MLP neurons of a small language model. Each row is named by its layer, matrix (gate and up: input weights) and neuron, and shows model dimensions 0-95. Each number is 128 + 24 x the weight over its row's rms, rounded and kept within 0 to 255. Numbers have three digits each. A neuron's up and down rows have the sign that makes its largest values positive.
Before each neuron's rows, "fires on" lists the tokens most often at its 100 highest values on Wikipedia text that the model never trained on.

fires on: "\n", " |", " w", " def"
L9.gate172:083099116158045086126127129167090120142117116111110104147089144108123123141110151127115107174131137174136151120144119092124114103143097125104158142158129132130127161085156117143093121172139094112107110143093150129129131131106149128119129109139114110107139125143126137159124071181115129118
L9.up172:105151172101105122112144095131139112067125130168136104125159114095150115183085162110130122132117122173123116086133136129156159095145122138131137166141192130110128124092079112108127162143155103146127158161160079120101114146140123121141100135090132110141185107099132093164153101141076147073

fires on: " fa", "|", " mo", "mo", "fa", " medalist"
L9.gate243:096142124119153101132122119147106096146147094124167112128163155113080093151112160109132112151121125126105125118128118073116131106153123171162131102141102157122120109119143148167165128156138111113110131135139124163149148106126151125098110130147140135084129114132137142122117088166067169170
L9.up243:138103113113151056076116156100119092148103115136117137110165155133145159165109099117160168091108156142135141129111112109164135138133118162097147144131101137123124148125117150170104122188141145088113121146167108151127155096117131103077158167135126139106092094139113112126134086117154167110

fires on: ",", " made", "ed", " best"
L6.gate163:125102098178144157107126102153126119165152127094124097157089110127131136083157143137128116170131139155105159121114116108135150136137112155125150143131113109119157120089149126076144150145151130075110138201129182106115125125134164113136090112112103129170133134089123136140141127055100099092
L6.up163:135112130137131179098147143118147131122159143143129091143143100136095124134156119140153089146113148144099123148128116110143169150138123167134168154144105114124133120173134128181122126152122123148157128129156102119143163126124224135133087093165151119163123114119161154092098121115105151114

fires on: ",", "born", " in", "–"
L9.gate251:133088123156114105126148165133092113106114083149119126118113156141131144140175162106119111145144163167106124136110124132160138194114106135123145172146123135161090129098169135106097138107119136151126069095083156124129153139146138145127107169091151196118154115122123136096100104122161152131
L9.up251:119123153135081123140135132139084105099120112116103139107124195141137138122149123115141120124119133142097176119140072112154152167115082142144122097080118124145105153099149148101105141121114156109117098140113125134126164128117149086115102151129136129096138094111109131088061108129105139101

fires on: "'", " (", "{", "("
L5.gate161:107139135131115112124216133120134172103112096129158125155142146116119103160104118168124137143102130094137102147135117087116141160121150095123132110117119172140109101092105128151100168107117179118111135136149112133127125152100117146141157114109135119158097123149160130154131141146111117101
L5.up161:142115153098097123131152157154181151104107173098125156061137110142110117151108120147106144130170067130144103097125134134087120123110118097111124159121152131109136156086130144113174139107158136134078182118146132148104125152180155112129112119141150133138153099148161126138175149125089102154

fires on: ".", "ne", " Pierre"
L5.gate52:137131141117143130095131149138111092137096142132126093148124123111093137135131105131109164133148142118133126151140168191145150117141118149105122151135154133137102100155134123104108118113113092157138161152113161122103090142119093169134090144100130089127126138153104117100111100150096177107
L5.up52:145123177146140122120115102112114140135105160113131145111129172101117107083115084144160125125107107149140146143110118103117130174143143143092133122108152132123097135104088192161144134135172115089154158092113110149096143135124138106122176105147126132108166108107136085102116101159152123118

fires on: "ly", " also", ",", " re", " and", " dis"
L9.gate137:093108172143168112137125144112143134108086122150114118116123144148108111140112142129143096143129101159159147119156124158148108159105113141171139126150075128145097100133105130106135129093088126101150125153100112135120127147143149069148135151092154133155127090121089093106145153099119151168
L9.up137:075122106078146147115147084153115156131094082119107143200155132131106076110108119149129106126134101152169148099112140100114107122161125110144120120072126116156138116104150177121115131102128155118118145152134117144160146132141141151158151128106155138135104109133152137099139179132151129139

fires on: " sp", "ent", "n", " 184", "ta"
L5.gate181:091167168129081182126108150138146131172140126112144113121112174164156098110131155085101160108120123126164121175148150110145140117131151165143121121101098134112103135164113073136128154084123120092145117144110132124154091132154149129125120111122145137128138072119142180183093135120148127133
L5.up181:152151109136112143152115112116097120130126128169144106180172118166094125160146132123119116149150133109126107117159125097121159161120123111109099103123146117121109176128176130130125123086113128164085129122129143114091104162077122148149103116126129153104089138156130143169137169168064147122

fires on: " a", "\n", " 1", " A", " 3", " was"
L7.gate151:119124147149109097098131130118135117126129144155111128143137094150134137127114052100157105100126122102120141124113112161132138152173141117151153124078151096124117156171108167152137110110090185164136160125121110121126110141111129080131140168108129128120138144123101114125148096145112151133
L7.up151:137121119108121131096113133134119154085132138142145134158149089161098148136126119074159155093191138142125092104180125184168100098144171107113117174134118074109128099127131087144149137086138151114106148141134121153103119156118093063158134164147110095135119113128117117096146115142155162146

fires on: ",", " as"
L6.gate109:123127152147094135134126122169116077129113131068111123104146112140131138126146117170123096104079132096142128119154120109147128204123121114099147121142100168162112098100177118110102109115102157130127122136104124121118086130109120138136086130146147139121178115120142130168128115105141095169
L6.up109:167137107080094147090140118161101080161134139163120121171106117122077154077132164142144142150153180133128172149136110124174141182146129150138129135150096108117141100116095104100148119099105124106159137149145181103100122142131146125136100111133115166130132134140141132074131121142133115151

fires on: " a", " (", " an"
L5.gate213:120138138164137144106147125142134155078096143126133135156133098179118157128122128141158119137108157140166125155154140154098127143139154140115154124130110129093129101168134108098069176147138146083152120154108134141185132095118135105154088137153134099150147132114173090123134143141126146146
L5.up213:094130157131161103119124183162113112115167094119135131114180098117140184158122091151117127118130085161083084125132125117096068130123145122119135165135112161134120102116113100104109126092133172081116127124128149096133106161164144147115118107134133145142120140124151127129152093115123147127

fires on: " \"", " (", ")", "\"", "vis"
L5.gate82:134160116148136140119167149159131160160152110110095133086124206136136105096117109135144124131153133134116130131131132119113153148160154181177093104124131148112097121112156106113082157128161124113114097177084136123127122113137135073166090130137141158074133142118119110136135087149132111118
L5.up82:102118118118122176126083151130137151139125109150149115115157143094175121141130129181154129138105160164145119116138144102108122094086137118116131162159129122143152147104144117088089126114100095118154146150111145092141150118133162150080149123154132123138150122132134121147103084116127139163

fires on: ".", " Michael", " William", " John"
L6.gate162:113107130149166160127152109137129110101141099107095135152124143124131101134179145114141096181124119125151176067129130137117109144109119134119158116127133107131109085161106165136151151132117124124172167139099158105103086141122123148133120143163134182107173087108136119178134108145122108111
L6.up162:137100117194135128142111116173111143118155129084126137145127151158137107095176132133142094149125111160137161100173126130110087110077090142118138109168113131107120131143133134129140164150159123118161144120100157117117106111136123127161108162123131124106135088139119087142145116138131129060

fires on: " |", "-", " wife"
L9.gate189:148124145154112101176154117110128135106117149151146140088106118146133119129088105114117160171150072108126137128121106145099139140088113119159135162111140152154178129114110085135147117131167133123149092139118168096132091103110110133105164153130112147134143127151084128135149084154124132125
L9.up189:101162143074130141161138096103116108148112080133101172129119131119106107149107134096179127120152124125153111153154114117136132150139130132138147102107111104144114088115140143135149123104130116151115164093118109144111095105093115115170171119093152143103126147152121122184126158117108099071

fires on: "-", " t", "  ", " ", " z"
L9.gate16:094158159119124147135110132139101115128160099185119119159162131162119140114099109111111156145105156123118156181137131164098124168133127101128157091146115131119158183133119112142168124125112121119122113134123094101133100164094098116093117098105146133144099163177083133191112126148149146157
L9.up16:138103147086105095113151132129148077160089145130168121101152188201142146117119157126126089098132136146131096110163119129121157135159104124129134159115082123127172107142133148112144122126097110150149127146159172119112115105140131070140146138135110140080137111151124150115132127137130132093

fires on: ".", " ag", " exp", " rest", " ch", " frag"
L6.gate216:121152143100123109134122085153130088113123139172145147114104168143132095163126144124096137124099152127105108126111179109143157154139140175146134148107125115109113115092162086170137163151187060156159184156171171161143090159161136136112134141131116126130170158105117154092123113154099109088
L6.up216:151128158120113136161103108073125115153098126143112099100183139154152123122145149138148138142148181170090128112114100143148167138123112125108139103152108121105141159082152106078133148118133119092131180155108117115098164152126105177109115167120142146122127142149091133139100161104093150119

fires on: "d", "r", "-", "b", " J", " Le"
L6.gate135:107067169129120092156214186143129108145140121139155155132071100120110156122150113146145107134099085112136150101144125139113157124108146106129101113155132119071138133138132166145117135118136153125199102151098138107119121094134128113135065152091131150134107146125158168153173131095169110130
L6.up135:083104131095091121114143147118097058138118069108070120147090104120094090162109098135154108146105123133130182099150102095112106112143133095111101150134115133107168103113120134096153159163109124149215161115144131105121149134130154117129118122135145149138121136146133136131085134126164121091

fires on: "=", ")", "\n"
L9.gate148:105104117134114153092138115147139159187106115177132157122113106100149126131142103072168121130134137110133140094102115115095126142184126157154090120104157136111048163084155100160074125109141146141105145169119130117136085089146067105167113123171144129142113092084139177116118132134141140137
L9.up148:138082145092163091100161110167113142121115126124142172126122115096110083169135118105146106124109157115139129117162138137071126191175163149118154135152136148156122105135139126077095081127121127073137121108136115137148145155127149073162110145128130126147141070117130104141117128149095114112

fires on: ".", " (", ":", ",", "-", "18"
L7.gate97:124134152142158109112195092116092140146106118138122174153171131129132115137064128145125130131136136149117137095148127150101146142102159124094138155148086146156097106118120118127135145122128144076098075145121115121150119139121095142135130106101143105092115087092125173138160105090134125122
L7.up97:171124130145132131126145134118127109151113108167112091101145116119122120150136134133129139109128091089124130106151159148127143106130141090134111102112120174136099130148150113112090126133129130113138143116162176155124103104135164183149147102112195159144101127079120128123120105177050128163

fires on: ".", "'", " |"
L7.gate56:060095166098090149085149161127078121142119086155118127099121175157096111152145129125114116133112131133150101087091124127116141156158137159150112130106101121122176102065108126125107107119103140160143162110141123147125160094150117152113117145137127176136185123149095137137146056124143101102
L7.up56:123107117104151170132124114083089107126083139116142150115124098122097134134146150124153136115153114138108093150160139108103133120098114141134143092129086166149132142132144127123127129144093148129122079079140138123110117104088101099116107111143141163130124130095092126100087139145143114164

fires on: " and", ",", " =", " all"
L5.gate209:131114129121132131113162131132152103190144116147122107124076122143151161132104139133164141143122148199157120092179132178087140142172122124144092138143109097116105113140130153129104157146127116144090064094153092114149100147150135134103110121107099112101144129134116091087136177140124105129
L5.up209:141129178119149157109166121165113114133113118127086190115139111131134104122093128104143154175092140118160085160123099117147116140137132085148134143161125120111125125155121148119106109135111139129157119168150107113160131113121152157138096131095134093169082141143108102086094147177084139126

fires on: " |", ";"
L5.gate137:129091112117095157148108148095137146166170122158141083120128137126122158147149136141121116118139075069156100115149136108122157109124069116119140101114168131105121150121119116119100124130150140133119116092104105110170122110127130150165158155157101153129114108101127140124124157168132117098
L5.up137:125134140110155110121157142085084152136116117125139105130190097159115146118141115160151131112141148126146122201129141115113137134121124159144074100102161136131133117129110187129105134092106125149107142124167139167105106128111139145121151107105169136117142130124107109131151100127102118116

fires on: ".", " cl", " ("
L7.gate204:133129137122101150089116151158158113136084165142073117089123123142119181114094147084106117139116143165100140133155123176106150110143123151086178123157126078149147165114120111132170135109104131106150140092116163118152100195141116144118152146147127165133155164181122122140111096096101154120
L7.up204:091129159159134092136162110153155124178177128133113121096113175098090102147116064142164105121099134170140119136155120191186092139086114124113164144173136124135163110067131130121096151144116116092163123114126151124145155154117133147103115126119147140084174100126126114118133121146117150125

fires on: "="
L5.gate172:149123098126127136134113135134088139157125114194117123155103103109108150101157152114121126150149130104137139137148103148144133122098157139137131137142155088120177140137146150116156148125092111131144115124143096105130109111104137110144127126137114147149099109135106075147092152149141119121
L5.up172:131129152135132176082127150133136086122123132158098148107171120164084086140114148131136100162091141130121167175121112095107148169172126147136140146139152111088158115113162106123119131138129156120165131119108159143144154108103175151121127123146135154120090111070140149121123102100198101135

fires on: ";", "ly", "ally", "ough", "t", "al"
L6.gate8:131110123118116158108197163143153113087123143112129084113128112133095123132149146111100093123133132169113132092113105101144150121166105140156178092088161135110168134096123146119083097095133097101082118118118078130094130107092158171146124169122116145101118161101105154152120138151156116141
L6.up8:142137149116146126101126141147173080153141120165125136122103126131107140108148120144119062126080136117121132148080085134102143133162138152094115118125125174120138129126142126090115143140115155147160069156168090100085111148084128095147140161119143117110137114101134096067120144155138147157

fires on: ".", " .", " by"
L7.gate65:152095172138120098091126141107133138119158169152077100103142129140101093141142123090133075166079070167147179108137104141119126103138138095123150149103097124170149164137138121133144116133106097134118134076096166115130137147142108144109092115090082199133133109116096098102145123164127128099
L7.up65:101117113127104085095154133141128101120118161160117093112095111102110084072118135113112127124131064151115163106123136145141123115105119107137128092100128116167143173178110163129128153098105125128100158138105134088096084119081135087144149109137105149178132098124116134137119127184120141089

fires on: "n", "d", "pp"
L7.gate12:120177124126132159135119129164134160134162104111137145101146100140157091121116130172129122082109124101111099123141146124114114135091150120125127130128141109100114114114090156126149199128103147147147125105162110111147093081151156123121114137124156139090178133134163186141109132114168135099
L7.up12:162115133126086106090123114136144084132135102156175130114111117139125135146138139123159120122088119109109112092101125150145125113125091116140116113158124154112116158134145121098156117137105108156126157089143125125143104140124102098121116178151108146142123186133154157091131115151102110113